MLP neurons of a small language model. Each row is named by its layer, matrix (gate and up: input weights) and neuron, and shows model dimensions 0-127. Each number is 128 + 24 x the weight over its row's rms, rounded and kept within 0 to 255. Numbers have three digits each. A neuron's up and down rows have the sign that makes its largest values positive.
Before each neuron's rows, "fires after" lists the tokens most often just before its 100 highest values on Wikipedia text that the model never trained on. A number after a token or word is its count.

fires after: "v" 22, "c" 16, "l" 8, " Cl" 6, " l" 6, "C" 6
L3.gate10:158063128104108152153144105161154130097180152107121130185111117125152092151131172128126091117122173143137119100121105151098146189111098083132138120138090153117108123131159112134130173125135106114110106140103131111108156118173124153131178134167141113118125107135125143129125148124151112137136167078124106103139125103151122104118082139109110114137126164166105079153106140148118146090147
L3.up10:126132207133136128087135120131159137122162156164074126177119140164081145136117172092130086214176134128129105140131120142129144143123138141124135138140106113142188171130115163132124096110116134103131103118106101105156162145137162122173135139171130120127138123138149151116101122176126114090103113112130125114132141141101174129075140152072137118165115132104137117115087136145117114112133

fires after: "ar" 22, " c" 12, " per" 10, " Car" 8, "er" 7, "pl" 7
L5.gate363:165111150136119087145165113103084143072122145160099094109136124157143097116117148085117135113122179085141115162152143150126166164158127082128151127103093135133141195126108114088163201115150128162125113143114157135143129134173170144133122122144141176119189128123106119124114130102130103122162139104154100142152138122106128099100136127117158063127120100143123134124114163102112139105120
L5.up363:100145081098143159143133130149129137153125144111143099119140147127103158111147111135141139086168115126116125076117143094151150167109108062152149114131105171086120127125138134113135123104145127160153160105133164127150151111153142164126128121104110134119142106115131140139121142145131088154148123092119169080100078129106139121158170145116114133087140125146117098108091147138110097077100

fires after: " m" 29, " W" 7, " H" 7, " F" 7
L3.gate211:157112119126144134178128138076160083166190164155152111114127123122115112135086147096101130102158144138137151129124107098090083133114128121143099128092169120116117139114133158141141109110155147129126138095155119109120162097131153114139127099113115123133149103098108122153115140141099135084147149123129093113119136136123104134170143151125146163091158124118145147073150108100130122102145
L3.up211:106137162154123123141126133151141146131144163130129136116179112122154134105127140141169202097126073136124113150124144144130109140092137134129123145151141150145116085161076127151104148113162142148150147090118169102172160113115137103119128121121136134089110107169157083130075133133098110119105134118135116146105121172136135126132133125112122153130127179129122134115132127134138091144100

fires after: "o" 27, "y" 15, "k" 8, "un" 6, "ak" 6, "op" 6
L3.gate343:102116100126115156151112108092130147140141137120116122112120150097154095122108136110100099117155108122145133120103145142113097137074136153103136128163099137119135134125141149123114119152098110118159108116107097162190084119165118153143158182140124098156126156145124140115150137145176091120172155091120124098105148155156110129133130144117122080125132167101095127124157149135094128092145
L3.up343:133138136147093203136145128128148147162138076111110137121126137133157141140135116174145124142180127129124160152116099147144099129164155151152110074144139100171135116117128091103116107105147122090133135098124112141117101150125099112144112108124147139136122108183171127130155126160098148118112133156110094159112129108127152116140122108163124107126147151135109146140173108103125133132118

fires after: "l" 16, " L" 14, "r" 14, " H" 8
L5.gate30:146106119146085145174119078154111118093159188101126119135141147095099100120100120104131148098138119158131145125132142112098164166145092122146118095136106133118126134137097151162093123130109111121105146110124181052095146155133175149151124104170099082091149137144173136093146147144154098149140127115133136138133132111130111085131135150098110112127131123140128140159157104150153152103149
L5.up30:156129138149154146131149143110164143123144125112147133098133118134109164106188103104088124122111115132172161073136127130146154158099161153135119109109168151133145135157161145130130093080098099140120124138133103144104081160119139157107158125101120149115132077178156181147158091149151158122076183095108118137123116119139103123109162128091169137119145179111115101128136121154171095142103

fires after: " an" 17, " f" 13, " An" 7, " J" 5, "in" 5, " p" 4
L7.gate306:098155153097146151091103123129113092153152114104115119143119097087163130099100090137107134140121133121130172139111173122136119133131130134174126100149123146098154153125090127176143139126100118111167085158095136116077136146131128151094112125119125145103109134125118123110123113136180101135141118151091126102135136147083134144150137130120127118113130127169124117099125141155153107112161
L7.up306:127175176138119114136153121116167144116144146130113134124125116141152130149122142108093143130113108130119154151107101169121098122136097166156147092148129141169122106096126103201158136152090177093158136132085134133132131126114098196138107154104145153124133156128147099141117071123140109166180125147133127138137151173147146169176128128105125112110120145143137159130100140151106125101119

fires after: " m" 26, "le" 15, "ch" 9, " d" 5
L7.gate216:121113101140202101131147099120148123140098108176126120122116140130129146124152118135119100096151138140112129142129163110151192113143125192107104141162149107136121137139091121130158118100124140116125168121137100177156118151168083130116096114116108123102124110148135120151093128114133078119109149126159089090106115133112120144139117096135133138117139146131110105078118139128102127158066
L7.up216:109142114133135130134150134136151125120155137126139142123112122122120133130155089127118114084178129146143174150122122091126094067136117140155124117143141134131145151140138087120114147134107191111136119127109097107168130133133114151091158133106159154154141100132106123099114109180116117103117116145153119117114145120132186110128125100132116063141115128151197124151118133110171190100139

fires after: "al" 14, " e" 12, " pro" 12, " en" 7, "on" 7, " Al" 6
L5.gate266:181152171123156120161127142173151108127152094121115113146155119172121104091150145096147139131130128171124131132172068150141149114085119173122131152109110142151137142123119157125166184175084112137113125176156154087107118094176145136091122154139073148101128134131135085136112094093091151137112139164116141106128114110143134134135143083143124129112093133156131148129126119115163115114157
L5.up266:121155139173132118112124116127107087172105112133131171138098182154152164141142141108137086102150143142128106118175131128120155148080120155137139099128149127139109133121080109113156115140114131169147129142132148139123123134127101111142088136155105168102116117194125132105172106122076120121113126120120130129133179137187086149061109126180133129123102116133131103164087158186146114092107

fires after: "ss" 17, "t" 12, "ire" 11, " S" 9, " ass" 5
L7.gate160:148111162170056084122125138110124111114165132133122115117133164145164131131121142119141135081153164094124109161130091130144150180141149176146104116076119087142111123136126111085155170144132167116160096124107135069136067148123141117104118157143132091118101115157158107138119115112098136148133137154111134140113148101164125148143098181123162097134080122123090152112072111126126118133138
L7.up160:131095143155108081101116117138126150122126129142124100135159159115138153110099105092150155103133110102161143127115122114147100157128096143150134115116114132116111134134116086089171173141138136160161116168128104106163126145124090093124148147135136124128132084160160131129182115159151192137106107102160129140088155106104132165131114160126141147126058109150128157135140161173123131152088

fires after: "ar" 29, " ear" 16, "m" 11, "iv" 8, "|---|---|---|---" 6, "ir" 6
L3.gate258:146117156168132121111118129111111108114093099139165134104042111114131159123147135097094103151121125107096141143103127182154147158135140088120122147144131128088150171127115112139153134144127143150125109125149099175137131141110148104166139128131162122088097108156093150092143108110151092116130100112155120124098101155145114137143136120059126138101154124134145149158157160195134110145117
L3.up258:083104168153164121144120135102145117130160175150142091135148135120135143166129112114088109139137141110127109119106138106148113142116171100128139133112187124145135142090131125106124130147177135084147119111137165163143148168120137133139100145110141143144124169152138140157086103153154130156161156146120116116081102124151144115172126110140150085136128115100095136125098126135055142131139

fires after: " J" 16, " " 12, "ed" 11, "i" 7, "er" 7
L5.gate184:121142106148082127174152110120098124136167162148110160126165142134120133086109113107166126132148144104101165180133109106128142176125158102169143133106097120114128113135103097124135127140176110144134127150095141097136108161172179144130153147139099078129058128117075127122098149123078167113134126136147140102138125149151137142100113129083081113153109128125123132099103129142090139061128
L5.up184:106206151128136134119143106164154149146143109110135158073146153131122120132150124130150123129144136090111108176116124116135137148142142113131119140117110166088098153117093141137148122156128113123122110170128119073134112151150132174146145100144117158182084107116126124098149093104128141117078128137113116114156081152120117176128140156127143135190140123139133144116150145171135105174136

fires after: "e" 24, " He" 11, "y" 10, "ult" 10, "ect" 9, "o" 8
L5.gate6:128122117155113134139112122134131092117183128117094141149151135128129110139092096127070093143148122158137137098164101116127136134114111146176083097116082113152129143123144126115108095133110167132121120142127129125105102157093113120126117114118154123120144110158129131125132100131136151180101113115136093097130118099139134148171088108085100162154149121105092115101110086121116132118153
L5.up6:108144115121156128105175120118138097117169094124143108137157122154091127138118136136117140185151154079152130122170119120137154080152122139127073117129147092159073158119120088165135103158146112129121101109133157104112146164122102120178089200148124141139153118147119120159145117080152120168106108147121120131110109144133154125137110127124151126114134136096124150154096125139080116154117

fires after: " R" 19, "W" 13, " c" 11, "E" 8, "es" 8, " S" 7
L3.gate127:151130087085111122154130155105088130084163138122149114139125086109120124110137149109147139113125081113135106117133114168174134163129164135179099146089130136113129121124105119104183123108127135115118140132134148128103138136134114152145132112120132155144092119118135167121131173092134102111135137111119120088116143143104093100150090124107131114067140159105146095105118158139120134117160
L3.up127:167128105142171160133117120127118163163092090114125156108122119113068120158163174122159099097147176147109126148104189094109125106136141151128141158102140095179143175126101109165098137139125121141115132131128144089145115134121152099101147101091132165077149132119148146098115140137143099098119135127136102119082145123104156105132140143117150132124141120152126138144082155142139125098184

fires after: "c" 17, "r" 11, "l" 7, "st" 7, "g" 6, "fer" 6
L3.gate59:140131144091104120145100119124122080096130150092138149153125075113158143149071127093164083122159119186139066122109162141097139140134169117141105119112117089087135115139094113143112132156110092153134147111134126124135142124113134159109157164068132126097127127168174138101163124108118092112174101081131088137139097124151064152150109130133130149132075148138150127114133150152156090140160
L3.up59:066121126150094151112166138149138135107123141130129087116125148161154105133134137155171160151176168109180100148142145116118149174082123133113084104122152104153157147120128153109142141119147146155127118151116111130132139109113136090113134139115164128121149171174116157135173149118117120132161155094131113101174146156066140124108125118103174138130086142131162103123136096128080127091145

fires after: "b" 26, "p" 13, "iv" 13, "m" 9, "s" 6
L3.gate144:122104133166093103136155123130129108145099152155111121121133154119165155162123138115077069105086116129102161145120083119169145128136122103127135135133160135109117137107145120098089154124122162102130126151103148158088147144147130128095076089134145138143134095191121134152142153090128091154127142165142108104126100121150145134151158114123099136087150114126150126112107135122134112128173
L3.up144:118151171097155126149104109117146117107136092128106151101139161093125154103088137103141123135148126164110077087145144120138135118137116160121161152120147143089184153110135173140103113128137110144161152162139139125105123150118186138144140152118098121113121167128143123112110123132142143141122091172135117106112130133138122121139113098122142082128149145120130101114109170171134094094155

fires after: "ro" 29, " ra" 18, "ra" 13, " sec" 7, "r" 5, " dec" 4
L3.gate118:158122109138113149157161098145125116126162146177071146128068181132133124107179128102151122151148154142156165118132144162161106102107116089127101151107100106123165103129086171113157136115116153119105135119111110118136121116173107122130109102171111113118102149151151115115117145100079141107113178127098075116168102094126120131133141148080116080112116141134135102099141124147144115107160
L3.up118:167132125126118100109159120125131115089146131129094131154153143159126069166128119099129132091166145103136170092122093124150127138171155132149109110108151138151121203130071130141146118109120124158089121158137124154162144070134138122132135119114120147135148120121138126111145141123066119086156136106129154156122109082115117127106114093134139174130135111160134107153121119200109155129094

fires after: " l" 19, " m" 14, " comm" 9, " c" 7, " " 7, " M" 5
L5.gate22:127124134163145120112123118109093143139123144141134138131145127111203095164125135128131159144134159110123097124120133133147131136147157153163088116097130156136154105131086172098113144138094160087111123159131181135112141161161130176106143123105139121152114135115140143151122124111116144115095119115126099104142131133124079080166131184117106136084092136124110089168135116144113116121116
L5.up22:139111136130126160062119118153122136122160101114106149061169103115126112142124110125122120132117148136104106123135122148157119098138123153156087127111138121140139114113081141131079127114134123107103123161147121137144095159127127116145109072107181084102098119130132149139123156119150120147090120141146108107154152129091116113171122144146125166062068148125147126114157091108133134125098

fires after: "g" 17, "l" 16, "ther" 13, " Al" 8, " R" 7, "L" 5
L3.gate87:121131133118175111155123161143169125102143161112165087127127146088138135120147110084126077104096124091099125110118122146125144135108097101146133115114103121132135174144142144132170116141142103109155128112121149078105116100124115137106082134141168133137118066162155158118199103124124099108113141114153127141114132118129103083112124142099142098128186128077125125150131128140129134127158
L3.up87:119136158098165159132123139162114110150106130127082185092083150082126092137126159154099114128112098132108122156136105147133124188135119096116167107146099103068117145111139144125144154135143132160132126093177128123107091121090191141099142138162103118111114125144123156122131125123154135149153152128150134127091150135150084116170157147105122146163136089098166122097139144141102106138141

fires after: " " 16, " H" 14, " W" 9, " P" 9, "ite" 6, " m" 5
L7.gate134:161134123121110139127126106140129145140117160177114147140158106134124133123162155122104102121122113121140149103150164086063131115125141158134152145132131096118104141148111157126108126096105138119128105134132156145160162151144134112148154070077128162156157080133098144096128163136118152101127161111112106128111123113132140134143123095123090120168107095134128162165120124136124126122141
L7.up134:107119134129112150072148098169095146172170154110135137130140109129130103159103145129141140095151133115130145129143126164130085093089168104130089183142119109166132073128124110113072116123134129094085145133121125113100138160162113101162168079110133095109126129172090168124098134126116121102099147128138129095140105119081136091148100151132115108143106116132152123135133128112131134096131

fires after: "ra" 21, "e" 11, "o" 9, "r" 8, "re" 7
L3.gate111:100099151150158136141126160132104141120197127161167150104109134147126106128138130079086093113109114134136129105131134157156119105145143117157106098119121128129112084141107134093135136131154176095127149108154162166086144167072081100117093127163117131119119117165138160163094127089116153082135106122163144118123107120127062113172111109094079121121124123107089098137143130155106166111134
L3.up111:101125081109129136103151098150115102085143188114123128141144132129124140094123140118143157145127102055167127134136138148098126136094129144165106134117133108142107101138137117140096136104108166149085117100096153129134104109144115099135163131116143140101147166155139142140138150125083127167139129158097113170140131102133162116111104142131124133191124129133123107105139110089117161088172

fires after: " The" 25, "A" 9, " W" 9, " wh" 8, "\n" 8
L3.gate206:161138113123136125166090124129149090110169130143130147114139089123140112123135129125095130127101111096123089170101081151125148145117160118142119072136115116124147136101107116155129137145111120132138119107085123134142138140161127132095162103150132108111096113078092096110127091111129113124132110110113128179095140153130127173126119146137118127130081124088130177119124117090094110113123
L3.up206:129064133152136153145135121137131134122104144169139067163113122144113125086160087149131128160128101105115139136121104124131122158117155120114109163178109144110133129123109141161124166128162082145136123110109156092138139174109126146147105158145117124133101130138141100119080119118172118120093130098106121151141158190123146141104165153078143158148105137121092113138150123128156116093123

fires after: " St" 21, "od" 16, "qu" 10, "st" 4, " g" 4, " Gen" 4
L7.gate185:153106192117143140168134084144140109087143131136157131142104151123200176137120117146147109153151155135144123120144127093089162104137109102142127125147131140184044123122127104158146140096130111168114114112131128114111082111143111116117095132105174133115122120096139124160133129143087120128139132096110074115135126153143098122123144140104146141140144099104127107105131155109089104110092
L7.up185:085098135140166153094161096119122157105128098157116146167169142152119120115054113156102140145147108149089169101118149119112123078103107153131082126142174161130079119144104135125140148126147098125105146144107113157129114092138110167134118119122161110104130120111120157137115148113061127115103112126152115125138149089132160105138103130132125119109141165140097155090070136128136139128120

fires after: " T" 18, " t" 10, " M" 9, " E" 8, " O" 7
L5.gate368:150114141113110144106170143161095118136141142188122139107094108156172146141135137079061131117184126124095135150167102147123150098123130118153082145143132136107120144123095133109169149117086098121135136121134161126131174106124124094111126163082135086164086131112129129101131131104114149120135159106101126142141120127154110135146078166137121095144118128131130139077126124128126166070134
L5.up368:132079107143114190127107081099148141143106137114088155102103126119126126149096131126145151072123125166112166160098122099113132066128164165142109145127111081168147101152127137145116113155124121109157110125140116103090124136139145109100136113116107162143114114133094117153099122104155149147174105137158143119134108117140132136150115106112153107141110132125124134127146085142168120133116

fires after: "b" 18, "r" 13, "he" 10, "n" 7, "h" 6
L3.gate30:132145177126112132114107143140127113143099121149138133112074125158120128107129120072098109097121154142135120170119109153082145104133128102123144143129095107176114158127143153114149110138189156185108148096089135124105151160111142141102137125146115125100108151122108085139129089098102081138188134187108094107118174137134127136086114099125150166134147159163092156131135123138110111132141
L3.up30:137146146141105117130196127162107123112114130141108136130155096122130172084120125128124144139181188168122149139137120093124133158070114087129122110110099122144146101157082115175139139121111142113127121116103121138140176110111122117143157152080110094152137151152120122126130130156154133172101137145125136109104102133110133126108158129106125128118133112143131097106128083089179127145150

fires after: " W" 21, "A" 16, " O" 15, "o" 10, "O" 9, "W" 6
L3.gate216:124127091128149130130090175134113143128178109117150127143123114131113092119168115125104113150122113122145102198126160182122135131179132164139088124138082137117135112123135150126130131135104122150125149101162125116097133132143156146138088126163125075104153167084076137139116132110145108103129185138075107124120117083075080071144138163125107107083100143131121130105156080153141145117155
L3.up216:089153116112118156121150120186133119105146120133138096153135129123128132092142135113120158176111168128123069156133104110145102088095124160100114122124127157133056104117124138135151158166070113153087161105114165109111097125143148141163148146116112132129091146157130119176118123126156164173102139132139105127092127149102118070133131154119126148086106138114132109106111128117144133116122

fires after: " d" 22, " pol" 17, " D" 14, "ch" 12, " l" 9, " comm" 6
L5.gate318:104100145143126114134149139126092127144118158142146148135095101105140084130143062112086122103140140113128136147146097157078120121153115151134100103077106140116090137144119126101149151124121158102112129149129141091131150119160133165132089124103140131092161031143160172126128117133147151101141132114110092119096097120116089139132085153115114144107138121185115117125159112149188150134116
L5.up318:157179181137140145086163130119137140108140170133158137097078092085165127168139136122098107108151097142153156144147138141142078138164118131109123101095134106089158124102113119112151125115115142130133151175103092141134164098116143136123122127141179116102170095106140154129122114153113139156116139153091125120112114126133116180142145155096123124145111112108146155131151141079148162180136

fires after: "\n" 32, " med" 10, " Con" 9, " con" 8, " ar" 7
L3.gate336:123116143154141147146132128131112094099185123165084133143132143112138102108097084099077124137140141134115100153149154128146145105128153127110128100103143119171159134137114176100116110118128187114139139111153108140166160130145161199122125154142170105130128147144158114129101117133130116110153154103089081153088170140107146142099135181133119079115107112155137153124113154163110128090155
L3.up336:116166085160161150150126135129126089120084148187138108149124118100119127109094112098136155123077133136167111142136140094150096149147113181143162148134169166169150086136132166102132126136119154134129136127131124124147083131136126111109117102123150157183102111138116101117124107131124116115172154155116139113157152147113123148136153126058110118117117138131115148075105111191131176165129

fires after: " h" 26, " J" 21, " j" 13, " f" 10, "ar" 4, "ou" 4
L5.gate28:144143114140128153176080123096106114147145143125122132156105123079131119099134149128090080143102112132159115164112129160144174146120143170173146110129121142132106135139154110141148089145116113106133129143122165119096106126151117167164156116121153125116153107152108131095103104096104140154132138157095147138178131082157120146119132138088131129092105107136123144118173089145180115084137
L5.up28:120178184120121112115179101118147118113103100128122110076107108111165156151093123109165088149154120118128102145115112152174134111182128139157122125165128110088101172094110167143121115141143117130115158106142125097153128112124143121114146106149085105102140122128146105106167097118119135075145131139128078129116102120118150137147123116099142102118137109168140125130185101128182139118149

fires after: "ir" 18, "ro" 12, " cl" 12, " l" 11, " Cl" 10, "r" 9
L5.gate51:136072117110108128172140141112132119111096212164110169154127120099152118082133073128181120114173120152118128088137148142112130145167144124115124102100118130106127146148075179096122127129169114133113102128102131101169153122183146159101168121140117131122093124110096124112109141145107112141177146132124127094136124104134123098111128130126117107136143128153137110153150176124137154115173
L5.up51:183081138126091101146114122168159111097108145135148110173096189110106088151094105140119129133135141080111099113099157080140134170151130113183133152123128161090137134118104145114135151132147110124099128105108145123121143104150146127159128099136120106132132113134141161152167166166121148146132131111150162134210106105122086118130131146139155142139122108101138140105147139161118102119151

fires after: " S" 32, " R" 11, "′" 7, " s" 6, "S" 5, "\n" 4
L5.gate189:171121172160138132121077120130147126150121119108122134093114068074127144141107094120125092116169143130123139105122126173130121126117141112148111134112088081155167163124095152135154133117128144125123088101145151093158095122117146127154152129137135145111074120142137116112119122166073142099166101096091107171094101130163085110093152135129129116141123142110120162127142118148105135105157
L5.up189:133077154176147165115081127140113173151092121081106100118129112147117129141189102098114107120144164133156136106104175125121131125131155112105137135075122128136135147138115140097098096192123157124119128159174123099131119136136155125094130066109119143159129135147118125136090138133109108078145126150127087130131114121102124086133111109129125150103116152140118082100133092124121132126145

fires after: "in" 12, "an" 11, "am" 8, "al" 8, "el" 6, "or" 6
L5.gate118:143111146130141130160150132107125130102145173129103131120140133194149077161154102124127163116144121107158150123111166095126138153148123151118128133131089139164125130147133102148089121122149136154113124127155114116106117154189152147094092094134111102121123170083134101142120115123110103125120145148126094123134145137106167139100135109159110091117150121146131104128113099154127150103136
L5.up118:134112153139142143122113087100091161152164168130089158168110116124121173131119171129116129094134106146084146177107165161109145135128133101104155099136143112075124145116132101095123156155129119110134143144163110140105101154111105110126126100124142161141136119158140136133115116139124129135161101116104165141120121152175099153086124134120164094177142168082166115108141122137097110089123

fires after: " d" 28, "o" 11, "r" 7, "and" 7, "iv" 5, " st" 5
L5.gate236:115132116121111100116127114093076098086150120129141133112139050135116124160140128091129128124138104117163127144119146134112137146140098149168171096119127093104115162145171118132092151153139160115082159124123123121130128144121147177128116126136138129092130148133131171173125107115090134106096104126076103155156159111075132097128131145109100102122136127141136129118159116149131137125151
L5.up236:124111112159162092173106140174153151166114102148129140188079128180090140158117124156126138121127131156147140050122109088114113131102103157133092130130107140118098147138112131094112117141157099153118117120113166110129117096086089127115156122127051109133131116124106106131146139147123158144099104153131119085097079126156120177145130155092162105127131137151118126124110101122167091085132

fires after: "i" 11, " " 10, " l" 8, "le" 8, "os" 7, "ill" 6
L3.gate62:150141093136088078149165144105141106150142083142138128119129120129135166134128155104152104150121142108169121093129100160123168136190179168181140143126113123174074163126103127109139109067105134149095130131116141154111162147125156143142131149162132117120163162130106137111153134113076104136190095172119121099122128108119122121080101131114098098161129150105112123120112131136080143110128
L3.up62:170138106132111150144152127157128163125128090105113134144170140134097145105163144104109093111078122106139107110159103148128123090158135143095075146114086132082126126138130158136150122153113146082126110153114110097150178141110107102085139151165102129094128112140147117093152129139129099159095125083126109138165130116135173123125153110132134141126201143135145132165139157143154106089099

fires after: " cl" 11, "d" 10, " ad" 9, " Cl" 9, " att" 8, " includ" 7
L3.gate85:120114114108137081113131083119125099120117127142097152167132105146112121073108114117160089104100150129125100118105124117116147195157117132124149117121144140138110141135100149139109116144142125161117173110138125116155134130113132159137143141093161073102095098169152121152132117106128138117160126168119139121147143144131146180118119140065078131126098159126172115083148137150126122112123
L3.up85:096091114137118118146179134136124128112146096183144138133115119113126094147137109147115142123104149141134124102137159113113136165133142147131118142086149138148083115101095146118120136123118097155169148099100126115184170120123097102141166149100100122123127155140148144155164137084125143144137142106126099138107118116154129137117100174131148152154089118113102126128100140100118177083133

fires after: " b" 18, " f" 12, " It" 11, " F" 10, " G" 9
L3.gate268:144112127156143131094117111088120106100110152073122154108088106138132147117125165114140151115125158114113103095138142149081132125140120116147146108146133134124139133175119123098137110143147100117116118124147146112139125122177129158139153135080120147103139153116103120152081090097064114152180116164128157135109160095147136130117113144105150166116137119161151182167102098155153100155160
L3.up268:156111125120110161115093162107106122093121168111138162136127112064122150160119131152116109084135071092143123122115073121136106111114116137127131107122133123110192057101133128121155170075129129124098157094155123141114108128122170174154160096141149142099110103138146124114119136178126099125112112136137133130079109115126120161155140125135128168091149090160171112116098139122159094180121

fires after: "el" 15, " o" 8, "ou" 8, "ul" 8, "ol" 7, " L" 7
L3.gate236:140131121113167111127127149106104123100139117082095110112137120130146159148142152131133101107127138070113125160141108150109158119139124153130122136134069085098158104159132138177102116102080155061169122110143158117115112130092128164117116126103116090137123116102153130120103095097096112122134135107152115108145115115093140131123159133165126087172136121160127152132126119126117098136185
L3.up236:140100108093118123128102143111119153109114127086156068137119174121120095113178127135142159103122163134155128137115146165150163103123105145139126120100105162138147133129132098073144134107106120115099101112110119138077160124154164117145171147152133138184138145070133146113125115120129156147133146097097154123160079095145129087135135127105154100143125148167128155123116077161141154147121

fires after: "f" 19, " f" 11, " h" 9, "th" 8, " comp" 8
L5.gate273:119160113131123157123135148155111147135146131135141155072122121103144150122122126116089137123110121156102142148138103109113094140139081158127106099150124120115133114169119121167100117117091128154112116104137099146098109159143086138156081141106191158102153112139127141109078124107162144112171142114040112139101124110149108115116082103077156147087124072129106150103161131087115072135121
L5.up273:121093115133143113134110121158128181143101120128156132111094098153117172146136154149094127137153129133127104075126134082142081161149136127159136123098130134110134111157109147113150112156139131123168139168119125129128138117115159112104131084132144110127128086152171125138124109174149125064168158141137073151133102157124160116100114167124136113163157069143163138150138128106173174162103

fires after: " f" 37, " le" 8, " se" 8, "f" 7, " F" 7, " de" 5
L5.gate319:148136143125103116133121156127105123140122170106149147140108110114175110126119141119085153113131150118163106092145100118092162104113141111137113099121083157099115116125133173072150141130099158120112107137113078088131144116160110149134137126105142096124137134137116117119119110096130111101127122115134164104125147151177042136128090159090148157133126125169104133105135090178137131146115
L5.up319:147124115110103109151138136149105166101101101127140122185130164111156143137101133088162154127109167128113150088108146129147117116130184091159133078103130127164178162125118100112149140180103121162107138119131096073098128112167096100120118129118143154125111176130112093093108129108121124178158073141118143164096123098155103122114153119093120182134150128130149150124140135163137109179141

fires after: "am" 28, "m" 20, "a" 9, "all" 9, "al" 7, "ward" 6
L5.gate143:107090128139117121135121148109114126127108121109133136094124166191129130137137102094116139114113138123139144139157111145113137130188161148148156141132080110152131128140132128097115090182171102119079122126149107129099141137144167132094122132144191134116117095141106111111105101146097165136172185176125177144182125135132120147140104117137103131118116137126100111130120132116142118107108
L5.up143:095145116147086157113157102106150105137116120126138157088147144156132123162086119124131145077090139110132137133138143139192135130149167080108165086137141105105126132133146131140100119117149133122136125125125120122126106173115140112141165133110152129092102101111129141139133161116099141166122107100120127181138131100109105075144095086102168142144145074165155097109143092120149144107138

fires after: " J" 33, " K" 22, "J" 5, " Car" 5
L5.gate231:100083133133141159118133115120104076151143143150109127137173114120111100128118102101097122079161124131137170141181106126077152182058130165153116151109104106175155074153133123093147132109120097153120139095153136104082119107133138121115129077116135068103119110138128126116121141117132081142119120105135123099172150155121155089136093117085109150141139119182122145086112106143132130103112
L5.up231:115103193104124115142153151152147130116118131126099121114159138118120126148135100147122114141160138121126130111155165138121143125098116167113118068173151134160152110153133115121154129122152154117116141105097119105121094180169096168125114117155204106107143112159146123118127107103146099181120155142124099111161154090158128092113158101119117111163106129101094080088104117132098145131088

fires after: "ik" 25, "z" 12, "y" 9, "iz" 6, "f" 6, "k" 5
L3.gate246:138112131190105132123124117115118128127128135079166137120139127100112148117107148126147086136124145097123135105127099084107126151102156128103150075146145125088131116076090086132157189121107127128111099105142119130132102115145110131167097146141160074139136145137186122139155108118133160134139115187106090143103140087164116165143137098115146116118157130152130159062127163091104097121104
L3.up246:135115123109140182154090093156137159174092102121144103091100120111140108136103147119119130183140142137112161121103140111120134114140123085133166100148131154115111145118142107121118106098140111124086145073200136154049149138135117099153122123114148140136157115133143122112119131126174147139126163123157164128128144101125126136133098137096113111140134151157129142107151136167121120139137

fires after: " S" 23, "l" 11, " ex" 7, "res" 6, "g" 5
L5.gate99:106109112117110171148132117135119145145109154146148118144093133110118113123190120120131108151128132065128145139172140107107140130123137147100180149106129083134106139116121124141159102126089156131164136100095113093112083148126101121139108148164141117093095118131156147119130083147105169108133099095109074152118135111144140134097137142113167106091170130140097149115132148115120165082122
L5.up99:128126153162129129119090101127110142138091143120085133154068131087142152105077163094115176121115129122141125122189100078153078124141149133143098149098135103159168116096135130132166180126124116101153067142149152088170089126120149141118165096101116173089096162140131122122143128120144159107128127129132103119108116136112117158128110133127136173140104126138117169149095126140116108139135

fires after: " th" 22, "et" 17, "th" 8, " act" 6, " Ch" 4
L3.gate265:105146133159139112154124095126138155138121128159112114108173123131150104130106113106115112112129124161110115123124110149111133086143142105157122080165136113132083148126136118166128130179078082123086140109118161109131112098171106147091124145182129119094097112101113113141110100117148091144116141128131106136146145108107138123158143126165080127119113136128139164154127147142141135119121
L3.up265:162147166116130115128109125130095138156080092125093101146107126142076139130164094175144091131098136141077129129105126128166125133128078150133127117152154130141134144137132074130157115122094140112142166124161131165130098110176117135113098107148154106122113135137106142143126170117128136125141160124140138112154119138107199151154140132146131145095124090119146144098113112121156133081155

fires after: " a" 16, " c" 16, " A" 11, "ar" 11, "og" 8
L3.gate297:077116145128108133143111056122121086075137124140178108167127131138148124122170135112100156128110136136141097132121117144135192159112112117164137120140103119092110146145107136086160136119150127149095121131109149155083123109159170119166161125157138105124079152130126132105119151121122115126132113141171102092117112149087133082129146115144103125145101129128091142113158070117111107097102
L3.up297:133167117115114126077160124139115142057117082117132157117107115125112125111151104094132104118160104134161092121145112134155162123126127157133106143189116130122119151130082085116123100104136125135103117120105151152143107116116132090124087130109136132111122091147119133110087173135109095124132102115179135137131157122100123093142153108131126115103121149172152148099112111128136110165163

fires after: " m" 22, "d" 9, "ist" 8, "ild" 6, "iam" 6, "e" 5
L5.gate223:154085083107142140147132158165096129136184156144122124128134113095121151103151075102155143111108152095144124150099155123132127164114111148120137169086134093105091129142131139134138120187106121084125101102152123139132112137109114150126116114137160100139107089156166127130111075122135140102151133127136137153057158181142093139152127164123110158138085112114117092135121136119147127131172
L5.up223:139173134101135137142123142138125132107140118180163127110153118087091129108129131130120130132117132150162163116124137110136139099144118113130137153144176134161146172101126162118097054192130109161149193106121138120140160130117138143133122133163138127169126144101125097127120117126106143134111194136162090128125132073114169176154123146160135126111143094119149118147135128076126105111125